From a checkpoint of a small transformer trained on Wikipedia.
Size: 24 layers, width 192, MLP 768 GELU, vocabulary 6620, 12M parameters.
MLP neurons of a small language model. Each row is named by its layer, matrix (up: input weights) and neuron, and shows model dimensions 0-191. Each number is 128 + 24 x the weight over its row's rms, rounded and kept within 0 to 255. Numbers have three digits each.
Before each neuron's rows, "fires in" lists the words (lower case) most often at its 100 highest values on Wikipedia text that the model never trained on. A number after a token or word is its count.

fires in: "and" 25, "before" 15, "until" 8, "championship" 5, "no" 5, "after" 5
L4.up589:082110096160090108108130128169121135156165155110167125171095124150133147114110158111094121137133126107138152112104084105119177099134105136103150110124175109161165078142147143113138164134126136113116157132136090146157131145136137106110125139142114146148086127158139100168133134150128093143131123166083087156083091117133126138103134170139147093132160132112087145126146092091140100130096167077151162102138130118107124134127139103136125144132114134142109093121140097161139126142140112150089151183140170133170174103145123125131129113146124120121103100120116096154164151077124102137

fires in: "of" 22, "out" 12, "be" 10, "work" 5, "became" 4, "in" 4
L15.up230:121161136078149135121105138140113138121159142119157113124089133117117119116104138126121116113129159106165126095101144167103133144101182149151137128177105105131121123139122076124156104095129110166135127136112098147158076115121183118199135120119166165140113144128118131123132150147123125175144097114116085134111111111143108107114072143126113148155133130065090143132190130124155142091158123122127137129153142145128101134146163108082157083121175151150146119118092126137126148123146138133174103105099104139114151110112075100135102118130106146127139100107117155101153125135182150125

fires in: "and" 49, "with" 27, "to" 10, "by" 6
L6.up570:145115162174066093074171171110111125121119107130133119108118119108127168115122127138091126126149093089180088088146139131115128121139151120141178106120193150119094112095158103114150144159147136109145117122119097141164163117141174091159121144131142124122131131149131154091116122122133148160099146093126172093113101117127140135136082109118107099137106169164196136168137114137127135087125153133142097112121136122076123112107115115131141091131164131130133117162159144125152140147141151117142160124125113151164153124123134151113106137145130165154113086179114141130107100095137128136

fires in: "to" 42, "defeated" 8, "tried" 5, "and" 5
L11.up543:133128144140170090124146142119122133143106127133122154104136127135121089145112101139154153088116109110140092125122135100147179153185117125123105141090164087115095119108158159087104139146175174146124156115151117133093138147110110180125093162134090111132145131112138115126103103118121160110134167085125163124132106136086131132104146152132112077159119080160110091137104128147111158102143123124148138161164114159119090135119108130147079140116163175150149111077153110127129139115116103149120153146067150113133132102127150088117136170127146142126114125163159137163138074140134136152

fires in: "of" 21, "and" 17, "by" 12, "to" 11, "for" 5, "from" 5
L13.up386:131122080147137139094170114127139094138164130129151115093110158127087173073118142131136139092160107180094132127153130118132147111141135142144137122126118146137180107101148126096159114163114131119159109142134095151148123087125121125163113134136137104126102104109122115097115139124136105119185125151173106147121079146154113112108100146137101121105142132154111128116165079132155168123084109120165124108136121171110069116104109143180132187101088121134144113168130109117092151103115125123131203139137112138101163116098128111152113140122117163110129148157154165144115130117131145103

fires in: "this" 34, "each" 5, "that" 4, "set" 4, "first" 4, "best" 4
L15.up174:118147098145125150155074098160109137152144152168112112112115105153143164184145134112173128129107173139127079138139118139109130131130138131108104156109172170122123128197116143126096108116148119139101134122057116175105120118126157100135133147111103152122111164134110111047112107167120136135156133156140097167146162103088125176124126102159122099140098142107132133110178130139104120101128105166101104144111165110114115126096147124140127129132094143093119107122140140098143133127094138156100113095110143125125111117138156089143156085108125130131121158095114148101089122108140137140

fires in: "a" 27, "the" 13, "american" 7, "best" 4
L20.up78:132102106151089154159087152174117134100126172112126106128150115082106127121134140089145083105057174110164113140145112133123170121138155109109124172062147102108182147164127153101126101149136099128131126119088136157100117110128114129170126109153101121074091176102159093121156101120121146123150114117119143115083138153126124126172132077143128151119175111144147130134136127115141141097116159136092093142158144156150117120100149101124134127128135160119133131146140140102152107128100137152106116125157133115154165190153138115141110118114112140098145139096143118141109115117152133102

fires in: "of" 50
L13.up40:093137149108105163186131158126132140125095129148154123149085119147095174094076126128123110103109113177160124134115096169110116133125147135153116139154112109140153144116141104103193143143133130153122109152129119111149143125142147144089182125116157129157133154081104145111074096115079100109126118135161118120107093156157092132134118125143083152120124127140166115109128165108094106152119098121128155171140131098132083127156118111150158116154138170163151127187120120128109101152137090140150153158129120115115095136120113117117079127137113140093130144127166146144115144128154141072

fires in: "and" 48, "to" 20, "that" 13, "or" 4
L11.up97:089165092144122099124104148121065163136134096135155167134133106145078124104113132086133113103100111186151122127120133088132111110154188143173128103126129151159161134153114099082126113121174145082133125131116108114131137133148145143144176170091138150159083137129109124098107127133121137139120146157123106129155110114089152142101123126158120138102139108150143089155123104129160160129127098145136158164147153114055135143110140052152140177134155125139133129122125136133112132113144112160119148116115134111101145108094126107138093117117125082127124129183159119151130096128137137138

fires in: "a" 60, "and" 5
L13.up437:104159143114139102142103121159159105173130122118108103103111152091108135135094115119149118092141138146123141130126108123124134099168194170139155119087109146141109124139126142129162087168165148105140099112100109139132144093112135170100117141151136123097148114109156115166139158110112125159087101140117122131135119120112147117148147134116157141099130143148078117134114143067130141116115126119149140089116109167098130103152163042114112175130144158139141094144091179108136118143139106146165135146158162114061169141128134107107111109129121106129115101130123163103134169155103111124

fires in: "part" 22, "example" 11, "this" 10, "indicated" 6, "event" 4
L5.up519:152092155096094095146154104077139171103136114158136111110119126122093125139152138166119093146148108116144100152140136128100128126128133153148131166152136133145145162124089126119112148185130146147123161116112140188126146103128115135125134183078153080145111115147134109088109109175139144079111099132134147125071120099126166102110113120161120105091132136119133131111115105132118117072159155168124179100130140113132122142105122117160107176131141091160103137062146144134119141131117122172141150107099143113127112111151124115168123142112156172133092165148125143142140145108152129098

fires in: "of" 55, "a" 4
L15.up589:154098122189099100135096128164124116094128160104124096123107132124172119163155105154142095084107118122124087115083122103110156147112134153119087149123138129167132099135156152139135068115129125130109152128129115104157111164106149135119123147151156117127119136156127123122155103124110149137122093079145169158097137126112141130113157151098115120137155148164154082117125144147124160174107135163126151134121130115095091173106076121128140125136093190119160141130070144125146138140115115146082172105147131105090156124117150094153126167116173099087125108153119136141103107147140124118

fires in: "of" 23, "in" 17, "to" 14, "into" 7, "from" 5
L17.up487:153103149174125159109109126066132095118136115149088099153164146131113094136096123095131097108116140140113095162131084144114141116150098109178131138113090178131121138136143163132155119089136115147132148145124106093112121160088110131093137095138123101155139130161117153143142130143162138099153150122139104115128180120150098102109148093148134145135139138148129104175131145174137112138150135124152096113124134138159072148132128116128131084158133125154121133156081113093143112151172149110080161120095148101138155096093154134149111137127096138091123160131133103131108184089134138083

fires in: "and" 66
L11.up732:137087120120143135113137137145157125128181099135161116129131143114138107140117121139144100109070097166139105131114139082126146126137148086112175072109128120141168130119113135133125139157103140082105128142080121141126125117108177103139106108167115143115147121179144144137152155118147147121107128128099177152107063130155113131105152138119099139089102142122183136157137138129089150123107138090126101123132090115108108095172162091134138168095165155100129131153143138123136162103108112163115163144150151186158144149133066139120120103152145111101121162109117145142125156136160124144

fires in: "m" 40, "of" 14
L11.up663:121134163141079130139107065130121120151109115115114152135153118116160126145088090162156143136113181113135087114148170096109118076127116144166122108141116137186134096067141161109156120159125089133085128122163123161108133115152163112134112116161119110164127133118177127142161087127143131103117088122117148141108155132122151161132179116149109094124158137116114129103145119158099106165096131109157125131111118128123129183129143110144119165122122135115151145143113118165115130122087116119150121096101128156073123127107135126096117146103147107154107120169158069135170129129137144157

fires in: "his" 59, "some" 23, "someone" 4
L6.up486:176119145111114152134146150081225117112129130175117106103082111147146145148133112153141134109129169135126111135093123136125135116109113148102121097142139075146122147128122129168094094116146116121142131153083109117144143144130138155153151133128142130148130198161103106105148160136154145140123112101153116125088138117149121120114105150092132085124145178130149162107127147095117090141103141173082172112150165129104108142192157158126102092121122085117113101142141124100108112137099143101137157122113136150127152091097129120135138099142133121122109088113078117127150145136140115115

fires in: "first" 38, "a" 5, "best" 4, "one" 4, "third" 4
L16.up481:143104115130172145137136116089116111104119101114107103132139109149142162111147076098122112172116168151134110121102113128113143126154156123135115116138134161080122118155141181098181120111141087132089160131108096141151162154075150123125104128138182124074109138108122104132114121160164104078118121146153121103089141129151144128108149129147100140134149143153123161109139111117157169138143142116109138178129161121107116120086110148131144165140108158144135131152164134076171105104130171117094162104169182137122136118143103155113109102116134110153164112101127144114069127128120129141

fires in: "is" 26, "as" 14, "to" 14, "with" 12, "be" 9
L16.up148:135106152128125124111144132146096142129134169090137083115119134111081157113108101102170108127123151089146143113116135129085147133165140134134139133125056126136150110116167165127147116156178123100134140155102092128071127107114119147134095144160158107113075102118114137162121120118150117154166132149138120147110124164113120113112169097143069069147145144155108140144084156128163145117116133151162151126096118125133142079118140170121157140146148131106124168149144098173106129130148143128120126075122102108086130097094101108104153146135126122140186128133102104115148156103114133126

fires in: "m" 44, "raivis" 4, "males" 4
L6.up578:122140078123099105144151109125118130129150084106137142134149142120161119120131115121146155121146162136124117165156172101112127121130165137144129134111175135114161158094104110059130136104125118141135116154154096133144118167110105131140139114148185094096110106108169155145140100092121160109125138139092129154160117133172144151110132142103099109077128126138140138118108086143165127128143096152154147151107120144121160120095198086150113118135127153091124116139115116108102098146092108164163134071133153132080093145123141131143099158094148145101117131084140138153118151168093139097

fires in: "has" 39, "have" 15, "of" 13, "had" 4
L17.up405:138087167114090154140113093118113137116127153161137126115085114111149112170105107110133140124112080109140148113055134117149107120148167084144114120150161111144108149069132139149101110147103111142111117131107111103133118146156184145118163111108113148157155120117111128143126130158111078115129100159104071147144092105123167124131117119123126133141153080107132110134165139096109087134162080114144141123115118097145097127098097141110107146161150145143145099148127172138140137148140161137140195092131115149159169135129098115103151158137134133104119175112087123120151113112156111103

fires in: "and" 84
L13.up513:106099133128140147117096121096120117129132150118162105147187131138103135105124124107094101157116085143144120147165137111146123075167159093143131102070134134135111117118128136073112185140119083088142171135139168105161108104151144119137131153173158138182110120152130086144133105124145117133145117146165119119122113146180108151119106139136148140148098129135168176136120092114132145078095128143126098098120147142127083159168150079150105152137144083107154095108155136098097103110134148129134151114141097152136163128137117122111129153141152103149116143130109092127133136148125173110

fires in: "such" 28, "s" 21, "india" 11, "native" 6, "indicated" 5
L3.up332:112145139095100113170110123152105154074160121132104127092128139158100124138088162176125162116124167114129140152144133113177136111132117172171116104120127122129134124105126115143120148164167172152116120105131083128117145089158123093157193118100122106175130140104141110109163098181115142141095116125138204122130118145111123127115147114146099050120131145143143115125143116155123132121141150140173135075107085120095118127115129138139151132117111136146089135119124167128125120084114097123143150125163117151174123120123114096156132167126147134119109107125096092154119119167131119127

fires in: "and" 90
L4.up374:084161078148152119142114165152110110138109098166129108082116140101110134106157162101109124135131129147090138093180108109108129129160130095133175116126140186099162121134146165057114118138123136113141105140151134122112128127166181133131162171157106110108145106151130088088101107098128107125152110141102140123134128157157123114152121115117117106126123177165121127186121083133168077150112115120134096105147111142131111097156090107114128185131150148173116132136122150111111129108136078132130149136118144132163125123147122101119144119124128110104098112163141136163121145115159136162

fires in: "she" 33, "french" 9, "her" 9, "italian" 7, "hong" 5, "polish" 5
L5.up683:140163123123111114150130096097163138127119140150077147076121129156081108134122139092117136111151149122116105109161130133161156166116082090186132086126080102150129155115149176125123104135146098185125150129127096095116134168082149112099143110085088111128129127096119152136129116115134117080116165102151143134120112132144155126145126150182112089107113133098085141158165121100145129137111106154091116093140139163115122159168132132184141180152186139121128125135091132097122140153093114099138131091104133150146161124135139141156118147122106135142131122141153129151134116118139138125

fires in: "of" 23, "in" 14, "on" 14
L15.up515:141138122149147127161138121129137157115090113163120110107127137134082135171130113130144055109149117096141107152103146126141136097121134142133135131127147136133116119112179142137132106136122130127172096152125134129121085136111147126172147126129173158118087148126133151108111125131144098147115105148081091135072133135138126071108094141152113100136061162126117168126149087083120126111097142151134123109130152183123135148121124145168112099152136134112120105106106169114136096120105182107142174133175130136109101177091092132152070146142129135159156105095117129141133091143148098118

fires in: "in" 48, "by" 9, "and" 8, "of" 6
L16.up464:140131129139115155112142189125154134129123156153127134164110114143126139115041119141086088106113117177124148119090133152115137085101113078135128115131101155112144094137167136072151143162109098117128106140155130124123145101113165112122101114111164155128118130087140122030125120112110117151130136141138166103112141106152109123138161144118140077119116138163161130136115127125119155110141129115124112090108131162122125143137148124146108124153127151128080101148162137132110125153116123143186135167145178147146125128073096141168087138146118114117117132072125110143116103134117116120

fires in: "of" 66, "his" 4
L15.up114:133138167104098077142109115080160097110139121116103095064120108137125138122113128150088112132098159121129163139163138147132135128140099118195141138131139124127150158170129170152154135099150133165097140166115123115137112154113119127124104085141097156161157137106123178150164153161133090142128095124102178140124120103139115149135103120084116087132165147107138149121148138147151139118136092160119102105130146158127119114136126175131114078155135103178159091109132130115153156141149131084125088114129144154170146109107108148135125132131127153145142079129108109143108152119175127091

fires in: "is" 41, "was" 9, "to" 6, "somewhat" 5
L16.up150:098148161150135119173095120125106118130114162121128147142122136108117172165076136125140163131150124128128139153105128117095165090129128129124159149140104115143115153123118134173135108122118069145130109181123116127081108095115158150146150123100086112114130087118126142107127133130148088174107135155074101153120103176138096084101157112108112136144115073107111146126134139144135113146126074098115155126088123104163091074139098131130103139172116110153119129117145169137104155123152086118153137100134104129157168136153111105114144116125136110120153095134082135151133170106131124080